Part of a small language model's weights: no biases in attention or MLP, 6627 steps.
MLP neurons of a small language model. Each row is named by its layer, matrix (up: input weights) and neuron, and shows model dimensions 0-191. Each number is 128 + 24 x the weight over its row's rms, rounded and kept within 0 to 255. Numbers have three digits each.
A block is one neuron, or neurons of one layer that tend to fire together. After each block is what it responds to, as a language model described it from the Wikipedia text at the highest values.

L11.up355:118157115166122089149127128092148149122126130120149133123095129120155113147136116102114098166106163175191107111098113100085117132118132097121160093139136101121150159137075120101114150095130177135105115112124153115135153109080143138107117149108118120090146105113110108102154158115108121090146140157130126086157144180125091130151103093179120140135125174126094106117130090119133091135089105127122131112134122167153127171141126111177075099148146164121140166115125143121160106175126154204144142146105119138136114117147113137100140118099156160135142113154115118134100130116131110114
L11.up479:112140132171108118143130102164115132116116130123135124101116123112135096103147129118124145194108134110145144087095077092109136108169116103069148102119101111162114137129126138125149098099106109141138096116161111145143111163144077098175143131157121110154105148164106083098145138151117163103163126106105135117162122098117124089108132154151142148144125174123105128145096117155136107126113129135073136125081085154140119145114143171113192086118150145142135194148117103092127127143177126120146145120085114095098120128155164137097150158138119132130107117133128144126111121141128165148
L11.up562:116127145151102147173129136134133149124166125122100102112091120112110138105176160102141127122096104101168126140158118119123180114116168133102184120157112146140152121154141138136101130118133119139103141129101086126136111110143074129103144115168105149127134120103103098140135138149139159073122158074140132127140136133138109157119144143123134128146198128117137136101140119115129136135117138200124123086107093128161139141152110122107135129143142152145158109170190144146134137127108091120080097078107091155051157126128109130075142124100150144132132125115095120113125122144182125111
L11.up710:106154122126107147139126133148119148118165144144094182120100113135167121051150133079129100135102132114119123107114145095164112097129156127160113132142094132110114137106140117146086126124122130121090115101099117141151191144117094127185149112148130141135115141136120136153149145175147161102090109140114114123150143124091154115140145115137135118131095147135095123118115081152158111144161093119106136128105097137165155149118080136124126076058116113126123129140112122121139119098112127096063134096113142099154189149130156117142136125160114152162096173141123110142094129136123091097
Description: Opening-parenthesis tokens merged with a following letter or digit, starting a parenthetical after a name or measurement: (1 in (11 km), (N in (NWS), (198 in (1983).

L11.up190:141117111125113142161167158130146134093142180137131112092112113135122112109131185175126127160113168129143137145113138151158127113116116131161151126120104180107107134092153129153121134168148137188142127105100107124126146112108131125111136088142081148156143157142140119098124109133133135110132130151078120113140103172123106096131108126131129149192089127085123154069148147102152140157102108132145150151137134147170126127151085138138131067140131125132143104116150093110173140121139159144107115103112193158118148141150156113147088139134136049125119135142111119124105111140125080135
L11.up492:107136106131102101129137123108167117122109099158111135109131123108118102115101121110130123162162164146160149163136160111131160096139161105079133119096118128128146141149164127117103166152170114106156149196083145138126181073122161121113092157114128148111136118103132145137129161099139109152118113137150150128112127198126118107123144123159141160134113120139157167109114133150127115130133116139177165135072098177088160168162045105110134138157139120148122156112131109080090158140148156138120125148154124117079134143120102125120134121117115092131122156143123152124114132131115125146
L11.up702:116168129178084181118128073147120135094144141156102112114149125119137093120166156149138112066134109136170120144125102169106104122145085111125151134102139144116144098121155136121106152115138116116172144118099109114092141125102117142118111130128103147086127121147156118109121179141156143094068142096103145136149110167081126133087125122132120085127118140085135140119114136134079098124123155133181118157168121097119126093130100170103112152133151134148158123115113114135109137141122112111132122134127132109129106126121100159087142153141168126100127098199096103132131150110172122162
L11.up708:186153097123151115148138132126130101138086118152113130102117132101141131117136143125101137123124129126158080127157132126137087141192165128119091166187202146120143166146166111108103125156156080087145088141134094134149091125105109152100148125108117136167123157106113141136172124110103115112100111137089124133156159128129096116151075112146166141155127124136157101107129151089130120160130148127108138116153156169164140111131096093123098112111101101154167107150128118118095130139122152133142169128113118150109122146169095154109124117128149135150144116099122156160143090132159143162
Description: Dash plus the opening digits of a year range's second half, as in 2021–22 or 1993–2007, mostly in sports tables, plus line breaks after = Title = headings.

L4.up37:135149065124120123168150137121120092125139113114152144153101101100108117160149122110161132150152177144120122070155091108123108136115148112135128132153138125130119124123130164119102172148109175138161124127138136137152140146135155127146107122140171147094128115098092181141136112096129098124079113155131171106118108114094108122122123154147118171074120124116053119100113148093131170172145134150143131108131112127138114116119150088090121126119130133156141156092119114109163095145125141170077112101129139142164071150161137141133102091165132124115166137109134130165149088117131157111
L4.up689:159129100167112106139116111135111135127169182169134175119086128140154145135180101068116093130125120101082124113138118100109098132132099144093141116141068129131151100127100081114106146129105162098066110141164131157157100165090104173140112159123153083113160134116123139132109107125099129119096135151118137089116106151101133143119113188132117130128084129130142124148140110129109121151138133166153146133124123135152104120132140105102123149148121114096128133067112156117148109149092119101144125099127147171117104098160122125120102090131136159089088169135133119157141132123134154116
Description: Word-initial " A" beginning a capitalized name word (Aviation, Auditory, Avenue, Automobile), plus "Public" in official names and table-header pipes.

L11.up131:131115105136089114158183180114159173106176095154087163100153095113100138130137084122159157176108166119171128143141140116143142104120112143160115190101122147113118111165104132107131128137117127160117096148138094116105142129139196164114132141143134137134145094096157162125152129128114133122114152174141113101156151157137119116115122124138134148107121140141107126108133113114124144157140072089141118155092117141132083132130134103104174142140102166202115162123134126168117131139143121091165153125106142126174124132119154145121167106116122139125155101140151085144115112135114125121
L11.up213:111126116152106081149111126131126129115105115128133131141177112102132149148112139129101147101103104128111147130081146113136126127118134138138125120144115132113164148175148153116118110131137140146182106130123155163130100139135104140146145121137119136133186135073121117130125155138103132109109125113114131135118128130151188109082141124133126164088077164159137120133117126144103092100120089087134161124115148169092092117099137125091125141132088129125109112154134118123139184142144128108113166083117084132128110138105073117167122105178094063119141120129062151135089144148154060116
L11.up317:137134112167150125117145138108097117148111120112079157123162136166146109144091112130148130130145125123087132087150150149150139151101125086151150153110104095124146126136141148160127174120120107097123149157117119086158132132147079143112090145147112136124137135144141137166125111139153138132157136118088079110131118169104123125138138136084148130111138121146121103113139084126138156141157104080144179098094135142174131064104129117086103154085133157139158149119166139103123117106173122118114141065164136101154141151152196145151142151138085099120128127138130116111180152122129099123
L11.up513:125115094162105132147126139122120156128126072114137129084125112127159124105164129155114124161109098164144123169145136134075115076136147118094144153165152118128146132163145091119130160116138112083179106186140157157085111140137151131141091131128170158161147103129092137123124111151117138069139134119137119100152129167145128142174130104122113137103103139138103140105098155148151137162094110108134133114148119120151139126107141086106114126149116081118125161144134152144113099089136174111140136126132150090175137130116159081071104122150139140153145095136157142114093148131075113124
Description: Opening quote marks beginning an embedded quotation, mostly after that or the, as in argues that "Given; also scattered mid-word pieces like sk, ch.

L3.up98:164182116150133156100139112058166106122131128115138121148074145106134114158142118075133144117141133154158114138149136139132151138148101131168107069128144143150122092089133127152164116121129121158116112129131132117143116122138158109163123147144129138109137114110097094134146110109123098140104159146153100130123106124140126144094121151119099150100140119114112137133147030114094180127151090086114126110163113113128143167138175108129142148103112136126090121151100139101098205086139122171108147144108138132098119124133088138128127137144097099117087117134123136114129153122104174109
L3.up144:151150110157122137138118112087150113086148145129157128132087089138140086064096123139148164148143128143123120105145135118140153143144099113142133109107084126153122143118084173154179139157116126115107105165127124117126082142149102132119139124145078134149131113119118104139096171144095115125117100131157061114153151115130123138106117111090118140127137146085133139134092135139112161174144139086174118158131145152115125092146140118134123142149125139181095099128112132093122129113139166198117121150130160114169127127129150123137141101121183147137146120088107151167129118123141079182
L3.up214:115089081037154091110149127109104157133112122140171144133151134165113139123133101171160111144170110089136101130111107093100133099097155132120106155127105111166096088113087145122130116136115104093113117148142115132080136175113139165138133104144130094142128136102118155135123164113127126131169098071142127148106189157146141134128131102141179113153133139104138124130130181110123121126133132121066129143136146117123111133126127132107139115129100169156146153090142136101131121121141130081095099107121138129158113116152140092143136074130136152117159126144120133127129151156155085169
L3.up223:137112138117172131137159108083139127108141119145137131128114115138139114097116133115100127156126120117128134117116120131129147097139093091132146114124118152150112159116105124119128143117177165174163134122111178150095123186098141165155149115143108127133137166162088155159121136128100145161149120115140147139095129076169170149130165138121172143119147153098119082131127126087148148153168126099140122112120082108130096120129105147109140133146088088102121139154078117125138060117183131161119133110110136166133089134104113084151121073159122156140120154127102087115132135118102111174
L3.up316:133182111143111152134118117081160118100159135088133144133116131131116118150118134093133147111078137154150097132175126157095101140125111124156154090135173163151140130101145126148118144123140180176123132124132127146132097119108132162193117167146145151119097087133090114144166081129108119150120139118143115123101101137144164123102129159140112128153190116125110106098145080116141146147152126089112116087165107121142144147131131126145158127141154123146092115159090112115105162088108133161104177117122152177119119128157147121130099128105119112101109126103141114120151114120056160111
L3.up396:113160086123137105119143130133185164110102144094124155157110135138128128152145173173144168146155137111107111137121178133133112132094126129150084107146108159189137123138117117145058101152131138138127147108133124125191138136126141125146101131096128113138126122156114113119120127159128100088131122152083116099090133128117167124150152141128138158133145141105095128161112184136109098139147096093109117140155125130138103142132160163215116114136146167148130130129155106091119138152129128098145141185096146147119119135130133120166120078119162097103132138109100148106142114127097127083
L3.up528:131134148097082126147115123083105139123145163099192166137108144132108151109138155111143129117120138149147146162142165142088101124111153140110122129147161138165168118087101110154075150177097126159130136144147168137147141135108116132174106143135165118160096104127138111139152097100156137148142145110119098130083112129147125112088096163143162106179122170126140110081119115122096142082138147107138088127144120127138127137150118132147113102144152170116104128111145159107082176143103145119084159123133111177106117144140129090159128141126169110134133092122128166117165142134100107115
L3.up706:140175089110142145107169128081147119104126081111130131100079100086167073135167103145139156148193126131122092117134087124117156097126124108129144123185125133119105099108116124177178134088147114106137114176145141113122131144134146102123119091153086108122110128142088137143106123143097073147113118136136106131087139139143124132101116095125135146148140122107119118120141084104109124176142124151084146146141110116145130139078159105093115122118087157115156120153127125106084140095154143125102127116122116149150093144137082122130140111143094121151108155157104160123110144117103133158
Description: The space-prefixed " a" or " A" token, either the article as in "is a fictional race" or "as a result", or a word's first piece as in "africanus", "aimed", "Aretha".

L4.up19:171141133089141148177144096117124116098065164197107141126124127130098104135161100148143146166127151151118149124132126117090138119134158114124112116137119128118119128130117150084126103123106160088124108147195130118131107138085115160083121127132130126067177124164105143123120120113117115132105114120103127124135112178138102137119152174106164134148098112111136138102083109139116149114125126071138133150145149116176115156145131106161119149114147160136087106124155134083171142140122115111113144171087066120151142084131107122118164111111131126098136113082111129111117126146134157116
L4.up670:109087110097134107108126110092123132168154116146123130139158141103123079102109152169084165101171129081136104087137116112131192152145134163135110153137100164115114118147152105105150124069126103160153125146124102085121129084132125130129128140126092107076134115123138129111124140133102143125128149133103104119160166139129099166140151099132111169128121121126118139081077134147091102070114113100115129133098157134120129137169153134156085161138160157148107109139183139094130136112136151123138119127138074124114162140121133145105137112151154146163121155134166118109110126086153144157
Description: Tokens of a final digit or letter fused with a comma, mostly thousands separators in large numbers (2,000; 139,579) and sentence-opening years (In 2009,), occasionally word endings (Orlando,).

L3.up40:129130108117123121130123102141177147117146104142129113145106142137165146134086110095089087099149136143093139105071105093121162140130122108156146115112138132123137147137126109128152132125118135140149145126096137191131128172117104161151162108110140158136192124094094125123165107118160199119123146145131180162119102129070113131116160116118118141119099067114096163154126100150109126122097143125122114157126149129198128130126119148106142129092136095134157131141140133108122095148181132077140164164100133119138114175118152148124133134163098110131126151104149113117101112156100138102
L3.up51:169141128141129095142134136167164135171137127157091086145123119116143075146149113132113076129121149125110158124104091152133147137115122103135145101130133163136143132114142125102171128116153136134096117142101093163142158140115140125142125092116191159123148116136163149139121155138149151122116141127142143122085150160114159110132162109078108146091103082139101142180112123138126055145115159132093115161135132138134135131140140102148105137050125141104164114143093129136154131107106117104114109196112137088143154147137134155130143122140065133092141133152121102104112114170150109126
L3.up194:121112112110117111151144096127113132141169126107128131139147124167137095099169122144157093185114128097118124163119110133118112114139156124112142076149184100142122090130142103170109145122126138072131143136147140119130137136121133119139111124124160145108111161140122168139090167120155122185143115108142080108074159145193116149108108139115152137146104135153120098139090130104130115147114112136085120127154157111112138101115151122100106166136128166095123156107121150122114150090076122153135127114125160157109132124110083105190108129113131170161120125169093157117128179149101099111
L3.up254:141157089126158119118114139140149125127113132144162132093103134118104104129119126137119155093156109188089131119108125125150160143107154110096144149146145131148134126124071108183103129135096134131147135136129172106152147147137120146146163156141124116135097135146106151127121123139118162112163099107142146150148151123107127132149115142111115140136145133106181109095116118126150161124139108136127109089153151096141116115143141119151104082139186151199091119145147145108101127072147144103132154141150190122167090202127160131179110105150175111119146113154073146153126121108109125143
L3.up288:156094164141167133151118204185140120117137115158092101125116130183109143150129146123133134149119110116091140111130165138168126157116090133116149187110126158117170151133158094103176134173152143168177111139130167099100122123133124143175114117118097147151155099110109146145113145115137135125108150114154110158131158141120134123136148148145107132117104126159107131120158102153147112107129173110163143115084149106150137134152172132149132144143127123144152149135100123118127082181102139113109138149120145090139103186167147129151098130127075107119099111132120126134078122127116136123
L3.up339:183142084113122091149143113182141123148173128124154144087142119148136113079151134128127081087107138127107116153100143131115099114113124095114157160140158139138173144101104102146088126145133131134151127135119159138138138169170076156160151138122112121128111135127137163113131095125172163147148122081146160156069156103128134126115102148108158148167101138151111113090137122137128088108119157147115110119121165088188121103120102152104127092131153129107143101109142101129118102166083131102126114129127145144134133165123132147191092125126122106139153105141087136127117106162104115136
L3.up565:105141160164112104193072158158140097089154118129099128139165129165141139113108166123104095147116112098129128139123054101128135147113106119091150133116134138150124148128138138115136141128151163150156118126124136162106099133130109144177106140108116123142154123119130110152113114116130153144156120090163119125080142101116162111122148169100141088144149149120131130136137137162149057119120205124168151157145131150148131127144121166136126076135133130160133116143136117122110123134107152130133130104128165131159142155149137082143073148097079134124132117141130121144114069136121102079
L3.up603:106186156167134108140113144164196132133149140157125121110161107148144088149095164112089165159114092102099110098133117144125163140127115118098151159112114149154131153095111106124130114130132131146184155127090161115112147128147149153173120167106096111151112104164091169148136128152155117174143144140129144133119131116129116138117074194101137122138147129155132090105147092133130154114121123156149148104118168087152159136139187152122126101135146113121096152137128125124113113112136112174145142103141145130111153137126131132179094124129113133098110093121111122155117105118073154108
Description: Single digits plus comma that begin an unfinished number, e.g. 2,643 or 2,000 in vote tables; also date and score commas, opening brackets, $, mid-word pieces.

L3.up53:113121133119079126093166135199133133124132176144107149156121097156071130126111148125121122115098149128138093130188137141133079120125103111140098173096144152145122146125144131068172095124121164146114097143145182146143125117176112105123116115111141119118142136081141104117116139112156082141140128127092092122134126110154155104150084147166151128128099127158110129122145144100123154105115132105138124114131137104114131121148140092179085140128124099098106100139136109151171104124140100140099085125135114113123123091172101161111135162125158137102143152102181122136130106135152084133
L3.up201:116119126123147089141161154117121110127134111137145108157136131114093129144165142177149140139111153108149114117150097096171070143093120151111123119119092097125096145136084159108147112137120126138108118132154073096119106102145146100109136108152104148157095121107151123140058144125102093089155113117112099133166140128116125098134131131146115118088136129144145119110138146135162095158132157126094140151134117185119101154122152071109109135109094139117150119125134118142135127131112157125096121139117189072143139073134109139092138117111126132124163153153137147164134134108215111161
L3.up355:128096107096132118125118158125106138131101101096141118129090157114114130146119124121137152130143159116143082106121141116160118135147126136185127107121105119111130099117101133130171133139126101136126139083132147153092112147100147134085147115141131129123129073089118126117073113141129106094143154169115120123126132116091096154092116076161126141131119109120136116110172056141096143187133153135091117072109113167162127209122112107137130129124139131099152127145146147135099131145162118096096127138110135137091093161117069130100137130122104095109132159107116100124129157125146194135
L3.up367:113113120106112119167160125139119139087156118137125118218103130166127143137090115136134155137140162129085126132121100139109129176080139168137123108107157125125122134092121137122133155143122145138129132105138105116114136113104146152142126118121157145145145148169148129157086145080144116090148113116114100123146114149126127091142157105169129123174125117140118134179089146115131094158144180122070092115118129179130127128152136103148156175118118139084168157142146110125147133101138119104069161104163123113134120112193130117101112122104111149107125128121189133121124136127163172123
L3.up418:167108154125166123203081146137114127143108128177131105154110126173099150144101113151140148123096127120065139139102131121101132153109136156107126147087113147176124103136097149104125111144133106142117101128112130146149129145116136172117123122133162151129138095124140197121117152117138135120130138098123114131142146156140147108152156122114100118108169134123136134126154173152138124084129184140124104130125130107107142107173110142176148131108131118152123120149104129126142085126111149128084154126152163114157131110183173121102098113130103150080132098107118098135143104101155049153
L3.up633:115109090119109124134143154126121136092147104126151127173135120089102171136111150130123153147143200124146110129139132102166114133135115148158118108140126121084096113125126126112120132136131122109131140115150151111120147126112141101070155118144104145140151130123155132118059136110143119113133119169113091113138131105084100147105107073173134135135103140133147135146119104130115133183139106142130123136120086160101107160119133107157138145135107151103153132145173147123149132157156136062118126142136104111153080126124081134093161156091172099160139158087135112141088148111204169144
L3.up641:121165089123115090144133150152140118104157087130136124165126082115133145106139143163117157130143163133102101134103097093092099121098179146111114130150127120118114123144078142103156095118106117121119119172136143121164101143146139101087161116132140165149124119114136130111071136131134083138161114105110092138107148154109135118153108117127141141120115119134165137097126157143159085162121161137091152171117137158135118112126119132141070122112095147097145141142141129112132119141098138085105131149117165117159103078116109120096116125139120107162140164117166125135118116102208062161
L3.up688:119125082090093095135115113090105100131130123137138133164147098139144143104102136157154132138144137139109119131114091111108112136096189160118126140174135150078097148146086136097116131124118117104095149141167138095152092123095155098091147161103175141125154169104122088110113165134118119150133086163118086184136154140171126122128123061135131142154114130180171125142109166111114090145116149135121113171115120166121103142119154098116130128157144179142126146128173137111155117151122128104116165123159160118126111112106105110134140132123163127149148162127131124152152132124144091115
Description: Short closing word pieces that finish a word split into several tokens, mostly -ers, -um, -ad, as in painters, Platinum, payload, Reuters.

L4.up645:113173127103103106101157177112146117121141145152104096168167115142125110117133140171136173104120146128107107119064114148104179108153153153157110123134099136101107122102155137117109112156110094138176107142120138144121117151125150055111149121152155131108090144148121133110095159133103097129157088148096146147165147094114119127135160088124122137128159115118116132145151129149127095102111108128090172150129175155125164164165075153139139115117125096127125128106170130154148139146151132140114151158144071125108130107119115131127150186150154100155165142151164136114104128126131131129
L4.up685:115127138143079121078138113116118154125128176122095126136130139158133094124129128142117113120154114116115133145104130106125109104180124126139080163115135152132083119143089102143141101106114135158147085125140124112126130150090098093089122126118107118151095116091139152140076100152140132084154087101107127120153116130115097144116174134091111123136137115133163164120150081153151093119095125121139151120139157155129139127161062126146206098084104131128135075143127111168104105116148132117155130154111081141132140173101125118137191163140141115139119139109108117123108146123081140121
Description: Short mid-word pieces, mostly a lone "u" inside names or oddly split words (Corf-u, Yi-F-u, Portug-u-ese); sometimes "inc", "so", or digit-comma pieces like "5,".

L4.up151:120127136142133151130113124125104135137058183176137121126138169095077114082140115147146134124127141138116109126110167103116127133137156129146112144124092145146120165110136110092184125132118141139120146149159100141149106146102163119142140121178141162124143124153173122145113134123088121112112107117158103091110132186128129163112123169131116118163148136112167136134120159168107117113114148104145131120122140100154098123115152129138107176095141101130129128163101127115175166144135113097148148156103059144138183107133134130130158107091173136069113130080108138104144117130115091110
L4.up255:150143098127138148136163169078143146138100169143102127137209133140178087131147153143145156130104129160110131129090112137151141112126127166157157128163080147093111113096145176137122121144096109148115089151147109116080101124105164099159113110127131118130171120106106105124105141116103073103113086139121136155109150106097131158120104115115142150108127105118124114104103110123176145141109128117160163111099166116116132154117115149107159118149126111114139128128174155121168158112138102138122125127133060131149158101136108107129174118119114113134130151173144169152103125129106100106
Description: Opening " (" right after a name or term, especially in name lists before Japanese/Chinese script (Suzuki (鈴木), Ning Yizhuo (宁艺); also final year digit plus comma (in 201'6,', 195'8,').

L3.up239:136123144105119120121137084120136100177135162158174094069143103150093142135128138110105153087106137166101129139083137142138104085119113135170125084113098100102104158170134144152121096130106142148120131115118114119147139148123125144118120133108136104104113102161102151099170123150123107092111128124169142125149189119127119166133119166121138161151101122096140072149134090115144119101132126109122123112138118128110086151115150108135159126110133168110152156111109122111134122188126146090108129177104158113150087135081112117137137129179102132124158127150181117066113110115134136126
L3.up297:124131086089121114124173136185143140113123114119115129120123120108109105139177120148126079123132111105158125122131120086157128117103124117119110125134132080146121170167084123139139118118078168119128159142115103136114138104131100138129139111091118139135113138110122105134143133156091139090134080106165111146155104126132128136097142151117147104091131117092156165151135167143156054126113065116094124172094162160149134127113143107113109089108146137160156111102129110125113106122107151136168118152093183105150169115106179139128116133163137139146152144156153145141077118136167121145
L3.up465:107096156128161116124130157175112148134093140134076163127130151150099137140164149160156098114111099107126136138090117123171120111120116099091132124107111118120162157164097120114166112142141137145146106134130121133130110139148141130169166099143089147103148116126074136122128125151088117092130092089150143132142120151094132093115162165123130102103160128099121148114115162110157078128128158069121145136137147118146157142088110116148099104118120117182159092121106137126109122142126155126145155160087198116138120155130157099118105079098073103149132137138131137116110146151178112128
L3.up503:155074130096186148146143151124145111112123113146113102124153161139100112119172103177108152153122120134129153122080103088137132129114146151094154156129100126150111167159103137124143125133144126141152130162141105133122103119158131137140129076123129120145137183103117164155068141121116161122140137126138154167150127117108130146133165114090122132144125133135108128110161167113147107141136199126133148158145123164142120122093109104105125106109101116168177108126117114121142112145132196141091145086094167101167091110116159111134121080148081138146130167148130122137115126129149100165
L3.up636:119137118129157145105142167137151114110134088143119108138139126109153136160118129174119129156120109119120131131112096090156135104138106126124126136124085133151083139180150151097142102073149108141115116178110122120123108152153148149170149114163098137125149150082120112141127133134097111141163152153144155158108144134122175145172144109110119157074154115126126171119166157146139121143136173116130162151146142144125128125117149139090116149109130102173125146144090134115150097137155140124148107164085139090149087129096106116085132089185057129154107167130145121147130086090121127155
L3.up648:102132097102145117112152145157164165117147117125119102116146133092091135145142126163145058125125119095138131136130112087139146081134109095131138104115124110150087132163142110126090120095102133100162142168139137137126155163152073174167131098157074130113148124106113136123155113132109169115159106099149177134108115126107147151090148152103164107102147097106134146128130169143149111103118104116131159170135154115154119077110126169090100106118135121178143120090115131097118110147136159115162093152092153112174095135121173122131137094131129146141112144137155146116097127131139110135
L3.up721:129124178109103173080129063110153145140125124110090090156099127125134143148143147130136152139081158130131120178160129127119130114122118128112128070148116128094117134144134142132155110084100104126112108091119098133122129105133123132143163131162109108107165119162117169113146126163119123096135142141165135079157115123136112148146124129126128124171131102088106164153131103158140111130119157116075137139150150142125170150148103136129146134116129152144153112154098137128116104119157088134132149120114158092127078099138108148113104118132108128133105141130192137074129140141139231121
L3.up767:160109116138170130098178127193177134151142128178114085067110129100105113137132122144135131095128163155134136100112132136152116129091129108183128172144122106141129137127111111116129079116111122147150126142113108100107116119131116151159146110156086134150124108139145143128107145110122109122133130132124186137110132111090138156137122084125130132132108100149114116128131077104118143167137110141092130107089137104166135141133136124101089136113099099141154083114097116138167098132115108101108070170116159079135097131125118177169137093135121077102130146145125098098102123153139112166
Description: Opening parentheses, sometimes quotes, after a name or phrase, introducing an aside: native-script names, acronyms, or notes, e.g. Suzuki (鈴木, (MENA), (formerly.